Weights of a small GPT-style language model, trained from scratch on English Wikipedia.
Size: 8 heads of 64, 58.3M parameters.
MLP neurons of a small language model. Each row is named by its layer, matrix (down: output weights) and neuron, and shows model dimensions 186-313. Each number is 128 + 24 x the weight over its row's rms, rounded and kept within 0 to 255. Numbers have three digits each.
A block is one neuron, or neurons of one layer that tend to fire together. Before each block is what it responds to, as a language model described it from the Wikipedia text at the highest values.

Responds to: Table row ends
L4.down1527:109156126144157132158152097120120146081129172151124137167132134157077190104115143123127107113136155072133162140116105139126151115110138090117161099095172120137157169162108127099137126113168096171136126156133140179122148138142130156109100114151106118089182138119124144110124131137113126136153110133123105170133143149169127127138155105096114104087151150129166133168158109146126167123105

Responds to: Surname word-piece continuations
L4.down1757:146145111107114116105114109116148131142136139072145119159139160141110117145150123185148149157132144141145102139121137116053129097112132116143157157161109124139152103105123150189109122152125140125116142161144143095122119086127098137124153078174102140168134132118107179108143135129106104155097110162103148154112142109153121092140171110153154151162147107106155134171140104129120190087144

Responds to: Pronoun "it" mostly
L7.down224:131086151124104154138113116158125158108140138112116128136123095159189123111149139154090098149173133117140149093134059130157111153130139113142096146115120143116125115169132135106126130146109165117132100122122140095085162150131124136128119134110128118126120155116143125152099115100154151243126124109114141097101108172136113150104126153107157139205140161151110153120131117195136155147121
L7.down685:130120108075132127148107190136101127175159173120159095112153157157136149116097127111096137128145114119106154140168102136148121108151143101102121103128129143100173111121117127135109104132190111107100142156151142168134107130106099106143113136113106102095110138155153163106099116105102125150132119131132041120149125115123126175139175162140121176128121127117130089131109120176121130126087
L7.down718:147158087166115114097121122130111143167095064154107082118144122172156141151137096140108116145086116159095106130175119155136143134079130104149091120118167124122164123101146130121162105153120122131169121145156135141168157176198071129155114099160097143148112122153120144107112155146081133157094127120176082134127149138161155115148100144113115132160171129146127151116121102136125104164104
L7.down1018:160125115134120141144151173157148107100121139127118098089130145129170096114092129105151092107096091085091132131142114145136144136118146110126080135140160087113145124138122152151123133111111155116118146080148163142131121136139101150186102085150152127111110084099137153126102137115147149176118183105185126101114090153156121098181122140154204078162090119107124086138097133140148081096089
L7.down1110:098100113127101153137129131159141173165132130117127080123120111172135124138152140165132117131149118123152137109153135135107117173094144079158163115105151139150105130143126149166120089114163138107081079118122160161112121131122164152107136125155121123172102138099156141166137118169157146089127135149135140128106124091124109110101123133133169108158144155147179142141109144130114135125172
L7.down1644:145143119130112118161156165157147163097117122143121130134151164143146153128111123104112122157131149122120102129122124119139188082124092152118152163162120133131105127121158118106101110143142111108087132123110115113120118141093155116140142097142106127193156136106066138134122149088128109130146122111150121099155124126121152164103105085155088137098121118085129087156108122136128169121107
L7.down1689:128147151140149129122122089144119154139121138151111095184149189123106124119123111136142089147163136111122109132119108108118103156128130132140117128111090109145130125149145113135119082163152098149134115108176142106159109126094121147132134097118123121117108110122084115111172141137115164128102162143123106126139100100122093130142138122162187134130176138167107157123103147150154086110140
L7.down1886:099101109109109157143133154111124163112100160085128133114131086135165109133094134113139141147094162196127115107118103126133157150130135160185153175144128085127152158111163142112108125117131166149125115118110173118097165109153135126153148123172140145124110097135101110102137119125095158143102128127109174111105126142128094127145131102080096119146120138156095147140105168124111168132125

Responds to: Table cell separators
L7.down669:128156121091135111140130168112122161093119128137103128170169156147119109144148096151133146149114158141150128104139125106128133117121108145132146145108176092159133122161136106096182186132125183097113126155145104164134104118115152147135140111109159107127102155116141105126120132119139088113147092126094124145097120136158115114135093145179081096133108150129104153098159134160138138113159
L7.down740:129128094094135166150136108093169094124141122137126084112158104136177154124161085125090109096120093119132107139099160119161142121116185102154113117110118064145136139151128187104142100102079110157164107125113114128144109135113119142130089165146140133121140143148124150149129192126124156106134148114107111145111099119125114115115124122132155130096127149103144128157113182133188122139111
L7.down761:125075112109114142106127115121117128123154117146120157106114060162109081129141121141144107115136103155159116177096108165108110125123089152131109134139110131109151133131098124099101106124129138120123151089112101105169143141103098170157120117099157108121159157147086109163100146131193150154127134170094115140134093119160144133149111097124122132131125144100090123136168127118156148132132
L7.down885:119158086129126126111159146168160115118125120089131117100111120156084120132117110126192131131154143110159082150099151158139161113082150115174119131167149161139131115128112143093080133101148102098122155141140115199124094173115180132126140146119170159131140120133142165131129145171107111095138103140135130119105145093130112146133137096106160156139133111170131137163140149207135167143114
L7.down997:072139161153124136144082151113135113114122154124162097139102144149167111152131153138120065094135119135142082109100099133148122132146123141120127140122122122135141138154117138148138125112155126159130117140173103107103120138106176138105138146131135167118139108096096130139109119097125115098146104098121127131126136117108094115155153140138138162160145109143110151110130177119123106116139
L7.down1055:121189126149182106162164154146169098138130112119130132144144147124084101129101169055126109151172138145114175142134159136135135118131129138123148120142129120184123146159110142101103123109142100132107125128106097097106154141173125102148162175119114126133133157099166153100123128160106107171104103102120150107133127117139133105152145141099128139148128145098096126115135116101112137125076
L7.down1488:088157133130119132111096151134146123128102144136142134089158150177112150153126162107125145147149117122173120118128106133134128145114119127145167106115085136129134106102127129144136128138147114169150133135127150145148137147163124145183111100102167107138163130150142087073113122089137129115135135117123087169102105118101124161136119130131133133121136176154153145107141152123129152095153
L7.down1622:096124100103151146144135117113094095104131144134140148143170142155122090085143167173182111145091111130155139152110109111102142088137144072115161106113148140126162145091135177176119127142139161145138123165153144157116127153128091148167115123113124140146112159155122142141112121120103115131135172164175164087149123116141114140104152098151094126126120129144147158117138151109100144147168

Responds to: Year final digit
L10.down219:122137132096147143148144097132136166178164094110114101151149125138145100128151122116145120156142082131125118146147138207165149133153129150109117130139079168112138145162134158157078164161154125092119131155118127126134095083101091108153127121148129118130151107105136085112153164163081118145156120155164127144129152131118147165151148090154167151113168122124129087131120106120117120108141
L10.down234:108124133113106132146118121123147134123091104141137095158123162154143114133145107136186139094118093129140097109158151117125147192099145139149158125133119124153159116139113139087169160131127079132165140142113176106161177080095143119121101104142144112112121088125161122142115120097119129124181111119067143126150133115086110147094159141140114177141131152123102102145150155131108125115123
L10.down394:126128109114146153136114131145150127152153114130174112150164098099119085149136156072141105132170142159140096114165123132118141127147132097125113115158122108150146096178101120124171141092123154143120097113148121136126132137170118128172109134121132134156145184130120095102133127143087094141149095105119126116121116090120144123166125105121157118141156117106119133094105118165108149120158
L10.down496:137128163104070129169126100126192149192135151158181126112130137096140131135117146144142146148089143102151128164150158133127147134115123130176106137176118168153146158096133149108138168074142111121080079120089121140115151122148163125107113139098074116160114114123128180124103104113110129140128147165105156091142119135127074182105101090117137121107135117095106128159161142133151128133125
L10.down531:101101152143109108154149103134133159108141151126108136123156138101128172119152148129109115145127151121124114119135154094111120108184140135081158120112122177130100116115136127129131132120127105147126115087085106126111158129095114116101151113109127086101097150108115118146167141132125190126131141094103148148109154104118103135122141096104114103108119096116083111148121132116164098146133
L10.down1133:126135073128120167146135127162145171128116153106145145179151155140118133171135131125078095133139137117129111103153105128148152099139140108103153149129138141158144076161089111110141124120125120116093123150135142115121104110137155158140124151127115151165136128119108129152072156154155106103153143126174063131155156100120139166108135134166093097116135168157135135138124123121141115177095
L10.down1312:132136128115099127118174141146117143108103112168081137150125176104122118099076135132148128114144069147104137110127139145116153158176122183129164155115101106151134074115115158130120102147127123117084110092103132139137141183099101110122135149126121161153116061061137155123151106133089128136109127116112146147132139071135110137091146141114116172120140127086117102098141121148080138127101
L10.down1882:122139121095124121118135117115146163112122119112153080146142173139141128130148148112158129163139155127099084132116113154139113139143136116158176169170127135134141160121124096123124106099155131171092153112150136124140108118126165127119163083185105153116156137111118123095139133137140125159131135128080168168136138150139109147134160119140141154137040113169107154114104160157163117149116

Responds to: Inside personal names
L7.down148:088130115116150138159122120081135119141113112108133115121150124177112154116169112096158103118127150132156104114142117146118140084101121145114124125181128131143156168114139112101114142150120126111164136107122145146149128099113108120146093116096135109130129104119137119104095120124101116121124151138107127110136115081158116163150094131149159102129133111115105146120158134170123150105120
L7.down552:135152132117122098100137114130179112139140146120151101134156109131080135145164132120114117099160146111127136129136153164146126088133087159113121162139142094159134100109148133126091101138110135120121123108096152092125148095135112142089121125143118141169120160145146137119093149136137080128150102155106124132114065151133089150172089114156134097127083121180176139142132133144178128139106
L7.down841:122126171100145152113147129130147135107116153133114109125200134103132163135147118159129145167140116132154123138138145126143124121063125141141110136151147152120153141102138116185140164187158136182085137141198131130130111115191135134166143132115158132164114105147163118097141095139106145149132105157118116119105101119128133156100120113190097095159110154167145133145157116100129173152132
L7.down1061:144113160099092155137164142180128157138152147135147153119161167127110162107120126141171129147134159153106152157112135140153074162141146155120167135122112123186133135086108149154120144095104141147117132165153161097118075142081124124130160144144134132112171112100106132178109119130139167126151111169117122142113125134136141141129132148125144188101138130162135086113124104136080127130145
L7.down1130:137094125132097100111134106095129113115147132151146132149136137121098134138160138112110186173156119153139102132176104142057099128099164126052148140137174135136169067136112162158080142164108140131085132171119137116121152123120170122169159115164132160152160135060194107134074117120118100132129100118103102113130138132151144140143208107170144131155131112150115154162139089104125163113104
L7.down1137:157181111105144127131124160119155113135121130108152120129165141125144115162096134150101082144105128142121130169102118157143118116142121146161123155126071135140110172137133139130208075128140114081158127175144122154140130135111142146108123150140175148163143091173153090154115096090101140127072132111140143099171143119091152103117136143068156127098134134139102144140137160187132183145126
L7.down1317:147145103108133102148126117132125116102126136129165125142162118150106147123164137147127143162145132120123110104159137141103149080131139147119139121149173133152143127132157148177089139134159161091095168172116141115130128116137134144135179105120124092099076136124124094105086120104121102100109113174152119148147123103144132104131141149153104144113097126153139139152152114130103137098140
L7.down1463:163137137089107141090070165112108101123123117126101131165128086132087150127143125115145146167152134084100127143110140116120139059140162123115145156156156166139105125153122117165084162085158155135144135147133094100146131098139133144143162100125124097150114102136125097130130139119115147115134140164131109147128112142131126167142105139110098101092105116132177138130162117122081151119131

Responds to: Mixed context tokens
L4.down1786:157148159129124111123145145101117121113123122091154090145130108149096120075142132159100112136101067137157092094111121083102105114126108132134162121075126081114119098132134116135095087105076117130111145147201137156170123145164128134147149134117122112150111121125122111135174138123135132180149163118127113150120078153172153123093145126158153141119188125135149125085135148145082152125165

Responds to: Final digits of numbers
L4.down1443:088147084085118114132149136097148113172109090129151106146113150134123150116137101137159102110104100124088072129139158075159143155091153171119114153143128089162126086104142137166128108134113132136165122139141166124111147151143111123153101110088125130174101144122117119166099117106115106114070132120136162115121151086102138165148115129135127139158120108123095171140154100117158109142115

Responds to: Year digit after 2
L10.down418:123135092121125130117104144084146145134137117157080134074145171172181084129144095117120131134146095129115113104108126143097100136162135122150138169203160107134145100122138119112150114151141176168123117119127103126147125154126104146098133133136125117117128165138124123117082172158150140059099137134122142130144125110141143156105138134163197129121141110147132139137153148147107110100132
L10.down995:113127137098125125168146139143118156153168125134120152144122141168127098169103119140149140155120090131144157134130128153104127100163103134102146100143155126070072133169152102075101176132153125149134172114137108139141131102103134154123112139068132106187126148091148117126084134107143147141137131131135124121143167101127137106112141160161156118185127147117093146136112153173137105114164
L10.down998:153127137127132117133136130138138134149168132140129150173149130108173153107146134110143154136111153142120133141140102123120099157116141072156114106121149132150121124156108121104103121110128142105114180179131104163145115126128109115137107147123109093088151118122158117148145159135123129172119103152101104118145102101109100107154139130162151169142164117122160155128106120119119122167155
L10.down1118:142134125116166129136106133108120113115151134149142102120160116117144160134132133136112128096148113157122106120085140141164092129153106157130131112108095094095136130156121135149107153047125155133114134163157130163128154182120109159140145124132102129160099146165118102126116146132105159127158147120123118128155133133117097150185074099104109126146150122122114149134143149130134114158142
L10.down1234:139116127114119175130166112124132131081136089126049131157128111116113125143165122156094122113121148099124130123161146116129133118081125143103200122155150189127117107116141147129125156136117109100159112173113155164130135123158134123141123116144143109145069133157135154137169157136112121105120136109141139130124139123127148123152174126152112100140130142120145146098142158117136107174096
L10.down1340:145068160142122097114106130136116154121171138126129123158127091102158137178116166177094129123145122132112139128126153134160096154096135117103096097113137101131149169152140136114167149123101071089096151138137116121172147181122122146124112121131097125134119084133138085187112124110113179147120126116103144117149087140150118085113134124140127114109151150139109087099156122133122112151119
L10.down1423:117134146130151172163133123120116106082118108131111118117150115111119142102159151142167145152122111144154132135115108132099076112137158116137130097130151132136133117140119087056110170120108105151123092146109112127139172130145112102097115139101126098133125155157103125122158092088098111096154133143110135124161126099137128121140115090162124160076140131086157106138083093162141175158146
L10.down1724:158160116153132078124144135126128106101118171134129074163109129117117121156174130140150138147120120144148103159123149152130125183108167122145117145163117155130126112116148137099115144139163102072132163142130069125081133155117121128138122149125130118107101107138167114128102135166124126106082157157139085109171119131092107091162137119140099116123182143111119117109105146158162168178165

Responds to: Infinitive to before verbs
L10.down296:140105139095121139184139149077130107148113124137122162112098127150130136093106177174131102185138109152151142175134117171176084118104125087120131147112094111101158118126091156139168126142132120101093158065125138128090083173187161158153115166113147121120087129152113120152111124134113108158111165164127127111138100116141105164146119143159151118129119108156170097123149104147143096154197
L10.down461:097117137138129084129148140110118148129123128162151131158145137134111125144150136138138160123131154100104146141150121129109122143109146132138130112086127128103096098128102108156107100146174079078107139130171163106137132114121142127123113182134149126139116145124112114152130176193102078119109138103187146140162151138136121124119129112133091107139111147103106114122065144146118147146156
L10.down1126:129143121149085156150135129132087154128108121099179168146099141162165100119168125148118140140172097101156151159111156134139179137141155162132101121110107139123096133116163126154103145117121146153142102171126133113148158106136136112155143135118087108099100130117112123125135124111139144164140127100153126171130192138152122152144176110118158111132123137137112153122132183111168158112112
L10.down1244:144143138158122096133145117078139157109088107141114164121145134122127109162161112138124134104130141141137114149136133115153150174120123130125140117161096168139124133095122149102141108111111149101164160138156110128134158131137151157151141099168152125147142109154101101141071161177105102141131134138133114136152120139079136137161174144166111124133163120161160137183129115101160135124096
L10.down1255:083146146106163095140137139132136117113117150162145132161140136065127115083097146148149143167115147117141136115106143096141096110163129130083142146151134080139165118130151109122131124103133154108144109135153113099153136158108088103110148122141110128113190165090160144121127111121113073154140122083121155117118125149100186115117135150088117164135112090107106136105120155130141067111147
L10.down1364:106118086126107191123167123125134139108133094118127150120125133120132134143172099164149124125142102130085142080127147150164139172124166149160145175151137149195083086102151138110155121129127134086162112103141114133138112133136125166140124160158112145129111111110102090124157135129128188169119158093150109092118083098135130147123089112128133138142124105120126118129099091110084143101125
L10.down1451:086149111108127122108150087140131120148140145075147107127173134139126136112157104152174102158112093168113116156134126130134133107098105142123122127109115089115122111138105117118114150154104130093142118121143111177160115103144143172128163147110119186110104134136148144111126167113140129146105120126123112141146088090143098117158128073139119169149085094135113107157115153131141152120118
L10.down1990:117117147139167122139130147111112112144106114148107103157089146114150166130144105123156140121133121120120121081146106149181097130158118103138108129125159125114122162114147111160112155098121133138094167153131087117098109150120112131142120094137122129103095152150125125149090128127152111146157163141113176116127127106068127164108143128161140117135147107126122131155139106120163129141148

Responds to: Number-closing digits, prepositions
L7.down22:122159142133123129071135156150107118107159075102113072134153106123130133093119135132128131136121078131140092134159116121129126138140172193161143160177103133125097116171108117130101149107166127125117145110126114155106139132103116098176155149134117117099123158138151126143141127168146087138169158122128098135115106143141159110115107110157103097153113124132082118162140100128095137120069
L7.down417:133130132109134113155181135146147143120170148148097110113102115138074137112121090186127122098120168133095124132134150149092101129158109156140132101118118122126151141142131129089143098153133153124103139154154146159109142136130125095118122122159179159151153138132122128182145142108126123144109167097097153164085130140154124078176123108107139100157119148119067155111137108137109144157115
L7.down554:130097127133150165103152124062133153109132106156129145080127104155136107115153110132139108134136111156127162162100123117126137180120149097160140134153120130075159119104108151111106128155145134075125130106168192143092055100108101108159116116166133100140166110151139118087101140130086155164118125117108130115094151159121143087154114131119124135154103117101117108097167156108174095135108
L7.down604:113159147160112121146124126101116118133119113130132134107152189165130184116158137143148104115121087128156166096109146132133141150175165179135153137144140152115167135098106121115138131169104140077092138156124131129111121106150103074139181128101120089125094107119124139142148138150136153131153131115115159128074194130071142108125152122124135119129156151127143116106131147127105123191087
L7.down656:154098093104137134106108158122138144104156128112114096139135137115087117157135126150113148122068109092153126121105149132141133135123125111140128108133134172140188105099110110151121152106140105140153103141176129118114097170113094165085163136120104121106114160163115071136144158121168098100104113112148161144114108138118098121156139127135128141144102094111159084096117180123148117110156
L7.down720:144128100135112120109115117131093151127130124085123128151164089083146107135087102117124135139115133126113094111102129144119140128136115163125105161152117122105114175140098092079115153156125108119125167128106117134107129095113153135110128105177127136077104106139161124085178107110130128137083171144165140114134090101148168115135109111160105144120156113094125122121159130096097123122133
L7.down934:100111107087155134153125102090130100104108108109142126128149076153128114117125125129097118123103138128167140131116118112119139090168131100118112122117120157134152138089157152157187122163127103080134115098164128138130089131096113118134156129149173122109088135178158120133135123146174093111119162164132174147099109141147120119117114159140129084144105128193127142127142093166115134128138
L7.down1163:154123105111113112162116147179090136119119107121138166092117123165136124065107134127113119117127093096093092160113162126118116102119149150169145120120123159159109153159162155102143099137147139130125090140164181140143146133126117145153100134120116149116113145151136139129149154091135155185138125158131141124112098113120092090098116121133106091173133119125139108096091165109102140087142

Responds to: Table cell separators
L10.down377:134148164102173151158172143115139123138099117121134150090168126123118142113096103160164175164156162150113123131157149145099109146105106116121116104125130119151164115118137115166118143162184163130148116140113148125065128102134173137184151119121120132102131149151135186120105081142098149105124132167125130158155128133147146084134147125168107102138147129079106140142148139130099125092112
L10.down576:119176161113133137176131103116126103119155172129145126160128119139120068124136116150155136095107146102091163096123101129134158132086085136157150115107127090148145131127140145108160146106147131141146128121136172112104090118157136143111120141122123127148118149126157149120069111158116138132135149133176119126178138109101112124125137119164103115083161123142161119162156153123150123125144
L10.down631:141119128081163127118132119095128128128166136138127144087128132172106119121089115157146169146119158154137145075158102115153126140115130120065086123113135128106109180175100149152107115144157107129158149159131088097129095148114126119146134131140165128108156146122152135168194095148142131123137149160144118095166116093120109143114143113163091139151121153179113173158112123063141140129145
L10.down1051:113125085137118134198098112104124135128139105125092174156093144132114115122130148157137139133134164116168083142132128114095088127119137155101115163161121122106143115116118180149168150097157114118130140100141127116117149135101131121167122125090101163127120156061177143119144137159106112138110116103114107142127160110078132104146117122160068126165131136124147124137130102122162134135140
L10.down1110:134128127146141128146109102118127091134131165139166168128123131169132150082109145119154125119143150091120141145124183159150115134136112119130103121122116105075154100158146132171111173141119131165119130125127168132110130123120179126156109161102121105174098134125136131131184127127090129142127116175128179139122091151148114130120121118147076121159132160139153142128121130140152092157098
L10.down1372:131159130108097144164111109085131125127144139104110134129135174078152081140128107130108164116120055138135127133065122114136078150151104132142111129111110106111119157091150160092143151127133147107141139162143165153107139130095121173145121128130139095126169104161107158156127155159120123146083142120122119111170150130134152126162121179136112128092099122105128117078126157184146161184130
L10.down1642:091147128140143157143110127139109142114139136131153146107140110105153142104096134187117148140132126151138095129140162109137132143117119134143127102160111134144115093084139168137152096128095119123088115081103110180097126092035156100107155101133168105099128168170106118137137149177137092098089132116154133160082176117090126143114106113177099150112128129113112138126113128188132122141097
L10.down1962:134144117090094144141134134152118143134104098133093121123111133137150124091169128124125139141127139105115124124124146089117137126150118137106160100157103083079135130146101096150122140153130125085160120135187154132161124130081183125117175143109104122082157083085110127147122172078123187112110098127104109196152112131132137146134120115175124106123154074100143152105155155129106123115156

Responds to: Digit after leading 2
L7.down72:109097125132120130128123116173090122148128153134126157112116117146116100127093097148107127142174129126150152106123107140114148097155135147081123128108139124155147085197122095131106119091108139155096128108134107132184147108120131108123109149151140146167090121118153145163135128097143098121114134117092087136093110093105115106113076139098143175137129099127184137129048135110112155144155
L7.down230:120123135139085105114121140141083123124147101144172095154168113121110141129135119137133146161132159175156135104110124083131113112126132135149175139119135170176154134125069170130156144117125134109150157145114097139090138150086145154159121083158149103097130170124122107137135167124137147138123149125120113120124095141107104073127094131115135096112173145125181149122147154120152112151129
L7.down750:132118183192125108136168143091094134168087142106141137152091098141135124108113128129105152139154125151114116141109124094121084144116160145192127130103147123120124102130153146098138077125107168179102147101135103140178126137139144087129118114162125133100116117088148113126130141139132121114132133146114159184130134146122142095132131137152146165163152142173155187096087133139108136098134
L7.down1504:148159187114100120123145123115060127120097159125155103128128064114123127147163144128124101122114120145145104158087097125157119179140111108137143160094111105180152112125148138112093118124152108135131110158186124139123133155106172106102104153125133110074163130154146155128115122138161117149103141121087091114125152110111116129097132173099161172156131115119136097158084129125132140134163
L7.down1546:133128125106124143133114160151101147108085116137103076142111142110116096103125137106106088110110112123106152135155144113139125163136088138166148127120147171168163117132098123090095107145094096105135106076125071153108098155154115110096124094185116111106128110182137078150135149135152109147104144102111149117140153159089133145161104141133121145145130138148153150110118123115156119115139
L7.down1593:102128161156124120140130118141103163169100195111165158094113108103149140142129104130149141125153116127089139122105151117103132126141105152157106173075109084131174100129149094111112116081128130101127095099095101128104155096160100085147138128099138138137082115095106137071136116127108142158167114105093166088128149089150111125133064099138103129153112112103119138150125133102139112137144
L7.down1799:159118122129131141053132138135148131155092174105170138146139122141122077094155151122162143129138131139097121107109124149185115095113132121138116103160149131163212141126136127134077101161153131088106123164129107096143087148166149117158132103141137128112134101147095120129146115116122180111121120128166149140108111141122125128129145071135112118129115124113181127104108148178187149122126
L7.down1840:142142128079149117154150153070127105138107113137138128173121103146088123122114110144115124151179102123138109126131130129135089127119122101111140138113146175136107190087102162136093121089126158113132171099133114112134150165108069063106146092186133123135162113131141130155119090160108110119102128112113129201190139116120168097124099113100166114149155122117135133116104158088107171138122

Responds to: Surnames after first names
L10.down325:081121083118116099155132094126141122138090124105166121135137156125157164085114148158121108123105162149125085090138114105126125176160143118144123096144114097157102152160154083095160112116194149125119133175139183138118158120117121149110104143161118126094136137108092119079098097170150153134137112130118161109124175112151117144104107110143146139075151164140137124148140185086142135130139
L10.down641:144121129140167120074130160119139107126160128121155141098152155126106122154083152151125107123146141136165132138117120152146091126148136157131155159127119144125131147139148089113137083168111131122124125113119122139133090150118128137181139179107158135138109149167135131158108146204150141098168060114158126143138146119114110106128170114126158117142124154131136135118130142136072151119122
L10.down686:089142106183111074114089097132153164117137128115147130186108128132118097135097116138100100131171136142124123133113136175118140136103112123127138177124124137118110108124123160113146097190077122112115134151123120172120112118141128133115097118169057110127159161154146127173126142110118140127145134154170147128160131153158132142133073172137108121143147128158167144122122140081132156130116
L10.down827:136169108126166117164136158106116080129155151108105164139148125099108115103189096143168142167106109141127125130109118087123128145139091124129132121128081099121161147129104118135122137137140147115083172134150109166111110151149087113121115184119132191128106138119170114155142110091125100107105098089126161112101167109129131120155144143146150136092132135144148150168130150139140115112136
L10.down1568:145116126130091074125142123136126160126115107127116163142160134102115142126171125157120123098155098152117144107132149162152126112116129105120148138179128137122142065149108129118159139128147138131095129128147121156107101157090133090127181139133123141141135120140100141148124151142176127148119104153136126097144133185154131158090188125093098104073162144122145111162098107103088135130128
L10.down1775:140158160093107120149096133153111130125117157125129099114104166149134129108115121103141151127125106127173143130125103128161102114164117101152087140133119096108152121124125136116101178121150136181170129093141127098126110114114147118099099136146172120149083110104112165107113168148116136161136094112062128138093114128121170123141156145109122138127154126148153128121179164133129161142146
L10.down1831:108116126119091138126130180175160145136165142139158170155177138110101115177144113080129144161114088145147141161147123137113123151087134116106156147124158095103161125138133134131123135123133161112124133142084142136103138129140146158151117131127137136138123146136144167143131150175131106147096151160157165117170127091142132149203105141166152128093115094135131171158135135090081128167155
L10.down1959:064148091089107098127144102147093124124094132127090103098159126125090134095166098143104152128115138168102124111163141115067170069138154128101092132174111101173142155136103146120127150115137124123109147108159160129116138111145175149100079127087103131140136155108132128146107154093111151111129146119080141131142126152129094122152116136139153145135133124155113146100181147078145111118118